{
  "n_layer": 9,
  "n_kv_head": 8,
  "vocab_size": 16384,
  "norm": "rmsnorm",
  "positions": "rope",
  "rope_base": 10000.0,
  "qk_norm": false,
  "init_std_down": 0.0204,
  "lr": 0.00833,
  "beta1": 0.93,
  "schedule": "wsd",
  "decay_fraction": 0.936,
  "batch_tokens": 131072,
  "train_tokens": 1246000000,
  "steps": 9507
}
MLP neurons of a small language model. Each row is named by its layer, matrix (down: output weights) and neuron, and shows model dimensions 0-63. Each number is 200 + 30 x the weight over its row's rms, rounded and kept within 0 to 999. A neuron's up and down rows have the sign that makes its largest values positive.
Before each neuron's rows is what it responds to, as a language model described it from the Wikipedia text at the highest values.

Main verb after subject. The verb (or its ending) right after a sentence's subject, often following he/she/has, in biographies and histories: was, has been, proceeded, persevered.
L4.down134,203,212,237,225,222,195,178,224,194,191,186,201,202,189,250,159,255,193,216,191,179,201,242,252,257,155,222,192,261,227,237,226,212,198,176,145,157,210,202,243,134,224,244,206,220,253,201,166,170,175,245,179,186,222,136,175,204,204,163,210,199,180,185,214

Month names in dates. Month names right after a day number in dates (24 September, 3 March); also mid-word pieces (Par-ach-ute, log-istical) and verbs like won, seeking.
L6.down606,203,193,166,213,176,215,247,211,218,207,177,204,186,174,214,211,178,201,186,141,193,181,218,235,226,233,169,197,209,203,241,174,227,241,202,226,194,185,251,207,212,223,242,184,198,184,143,230,236,134,238,180,222,167,205,211,145,188,179,199,208,245,247,158

Word-start fragments, technical text. First pieces of split words, such as cor in correlations or corrosion, Ge, Hy, Haw, plus articles like a in rocket-launch and engineering prose.
L6.down97,189,182,211,281,216,141,177,178,188,187,208,196,181,216,190,170,167,243,178,198,233,202,227,201,201,256,226,145,214,218,219,265,223,192,194,207,211,179,140,220,237,160,177,181,256,188,207,150,224,170,209,171,207,174,150,187,155,168,181,213,204,185,208,198

Vehicle and military designations. Digits or word pieces completing hyphenated vehicle, aircraft and military designations (F-35, RS-1, B-1, Lamborghini, Tank, Parachute), plus table-cell pipes after country names.
L5.down561,189,179,261,189,181,254,252,157,228,214,177,194,168,251,163,210,236,241,211,172,166,187,186,190,183,238,276,191,145,180,172,193,172,199,194,189,165,162,185,164,192,195,177,197,157,208,246,199,190,140,176,215,204,229,212,212,219,180,209,198,215,148,188,165

Clause/phrase continuation links. Connective tokens that extend a phrase after a just-completed name or noun, mostly "and", also "by", "whom", and an opening "(" after a biography's subject name.
L4.down931,213,199,181,160,263,213,233,204,175,224,216,208,152,197,223,206,223,164,199,230,177,217,174,280,240,217,213,173,248,219,181,177,192,248,220,212,227,185,215,225,231,163,202,237,137,189,193,183,206,204,187,186,213,195,184,231,213,202,234,211,192,118,194,197

Month names in dates. Month names inside dates, usually before a year or day number, as in "In April 2004", "on June 27", "18 October 2001", including abbreviations like Nov.
L5.down377,211,161,194,210,185,206,217,190,198,169,277,221,183,217,194,190,191,267,214,184,196,237,221,190,206,199,219,186,164,216,143,150,212,238,200,163,177,211,226,179,243,177,209,234,179,202,215,155,215,126,207,201,217,230,203,229,245,189,190,175,203,187,269,214

Slot before a participle. Auxiliaries, adverbs or subject nouns directly followed by a past participle or verb, e.g. was (fired), been (discussed), recently, head (slumped).
L6.down234,187,237,229,205,189,197,253,211,176,186,223,159,198,230,206,168,263,222,211,222,202,198,182,193,133,131,185,192,171,178,180,234,260,216,200,199,243,192,233,238,182,188,157,206,176,166,226,247,181,179,182,157,188,219,186,229,220,245,189,202,191,241,205,211

Copula after subject phrase. Fires on the main verb or copula right after a long subject noun phrase, mostly is, be, was, are, and sometimes on an adverb like not, also, most.
L5.down1052,146,191,160,191,214,173,150,208,198,189,202,179,204,216,179,177,192,219,208,269,136,205,217,187,166,203,245,182,200,152,214,216,189,180,236,189,221,194,199,160,165,208,217,233,202,234,160,269,205,196,195,159,198,227,215,210,155,181,185,208,204,225,211,147

Noun-phrase openers before counts. The space or determiner (a, the, no, three) opening a quantity or feature noun phrase, often before digits, e.g. "has 428", "There were no"; also mid-word pieces like cyl-inder, Fre-ight.
L4.down236,191,212,170,236,163,228,220,164,228,161,165,200,234,205,179,211,183,195,213,94,216,187,225,188,276,255,208,200,154,171,208,226,162,188,190,173,187,211,226,210,193,197,214,229,191,204,196,185,182,170,189,137,184,206,236,186,213,154,181,206,194,135,168,216

Before a person's name. Separators and function words right before a personal name: table pipes, list dashes, commas in name lists, "by", "for", colons.
L6.down888,262,210,229,210,197,205,248,217,226,182,237,173,217,225,169,176,232,187,228,219,219,171,212,211,187,231,269,188,209,228,221,136,193,261,253,216,181,154,167,243,190,170,209,132,249,209,241,182,194,219,183,233,192,204,222,239,191,261,202,178,156,193,170,199

Month names in dates. Month names inside dates (birth dates, release dates, table entries), such as 6 November 1951, on October 30, 1954; weakly some digits.
L4.down161,202,188,207,119,191,170,174,193,223,271,186,162,213,234,169,188,228,203,201,180,199,213,204,188,205,202,149,260,154,197,198,137,219,210,227,232,218,229,256,178,187,243,166,135,201,188,170,195,180,149,203,198,186,207,172,192,210,231,224,233,175,204,244,225

Just before a personal name. The last token of a role or title phrase, or a separator, just before a person's name, e.g. Mayor of Bogotá, / keyboardist / 1983: / table | before a name.
L5.down672,178,192,248,209,193,127,224,201,185,227,229,151,223,218,166,256,184,196,217,195,199,233,117,218,192,205,206,190,223,237,180,223,159,248,186,184,198,236,181,214,227,212,201,247,237,194,190,218,257,202,186,250,204,212,165,224,244,219,178,207,185,148,132,214

Adverbs after copulas. Adverbs or their -ly/-ely suffix pieces right after is/was/are or a stem, modifying a following participle or adjective, e.g. internally, strictly, closely, strongly.
L4.down234,208,233,238,235,249,186,236,258,186,252,172,190,228,166,108,200,193,220,181,213,188,178,201,211,160,193,191,256,209,148,206,190,187,187,210,256,228,222,230,163,195,196,165,238,148,175,232,152,201,216,209,210,147,212,182,198,236,257,186,171,203,228,209,192

Word-initial fragments. The first piece of a word split into several tokens, often a short consonant cluster or prefix, such as t, sc, g, re, pre, inter (t-ampering, sc-arce, pre-tends).
L6.down1300,183,232,211,185,133,212,188,234,228,203,199,208,193,192,174,212,176,206,233,149,220,263,208,161,180,220,179,214,199,221,181,169,188,133,194,176,208,195,175,241,178,191,230,183,193,224,180,194,200,208,209,210,178,209,155,201,146,213,268,186,254,181,226,211

Copula after subjects. Forms of be and other auxiliaries right after a sentence's subject, typically a person's name, as in "(born 1959) is an Indian politician", "the couple were", "can be".
L5.down256,207,192,141,227,188,230,216,233,159,215,195,202,197,180,141,134,165,236,174,194,201,220,230,186,217,134,185,190,245,235,190,222,177,262,219,236,219,199,246,213,202,182,210,178,199,210,167,173,196,208,148,202,244,220,169,202,267,216,220,180,211,207,211,167

Predicate verb after subject. Main verbs or copulas right after a sentence's subject, mostly was, became, were, seems, which are about to describe or classify it; also ( after a name.
L6.down642,245,186,239,142,190,259,185,208,230,206,234,134,190,215,200,173,190,163,224,209,187,142,199,197,204,217,212,210,238,214,180,171,169,197,169,164,217,218,237,233,217,206,262,256,236,218,169,131,218,187,227,180,169,183,233,217,235,184,238,173,205,233,204,235

Word-initial verb fragments. Short first pieces of split words, mostly verbs after a subject or comma in narrative prose, such as sw(ung), le(aped), sh(oved), un(constitutional).
L4.down463,233,159,174,195,209,156,233,166,208,197,249,215,216,164,240,272,299,185,224,240,203,223,212,197,220,220,261,125,208,277,218,187,209,186,218,203,208,214,205,190,171,150,174,190,246,181,213,222,202,192,182,202,199,260,147,195,211,207,191,171,205,138,245,164

Verb-start after subject. The re- prefix opening a passive or finite verb, mainly after was (reissued, re-elected, rehired), plus was/were/is right after a subject noun and word-initial fragments like g- (gifts, graft).
L5.down250,173,233,156,232,187,197,186,188,216,224,286,200,191,203,194,216,234,134,211,207,237,218,245,165,180,161,193,230,237,204,136,213,232,220,210,205,227,194,204,184,193,169,155,241,194,163,165,244,175,232,192,242,178,177,174,200,170,263,179,151,250,229,166,203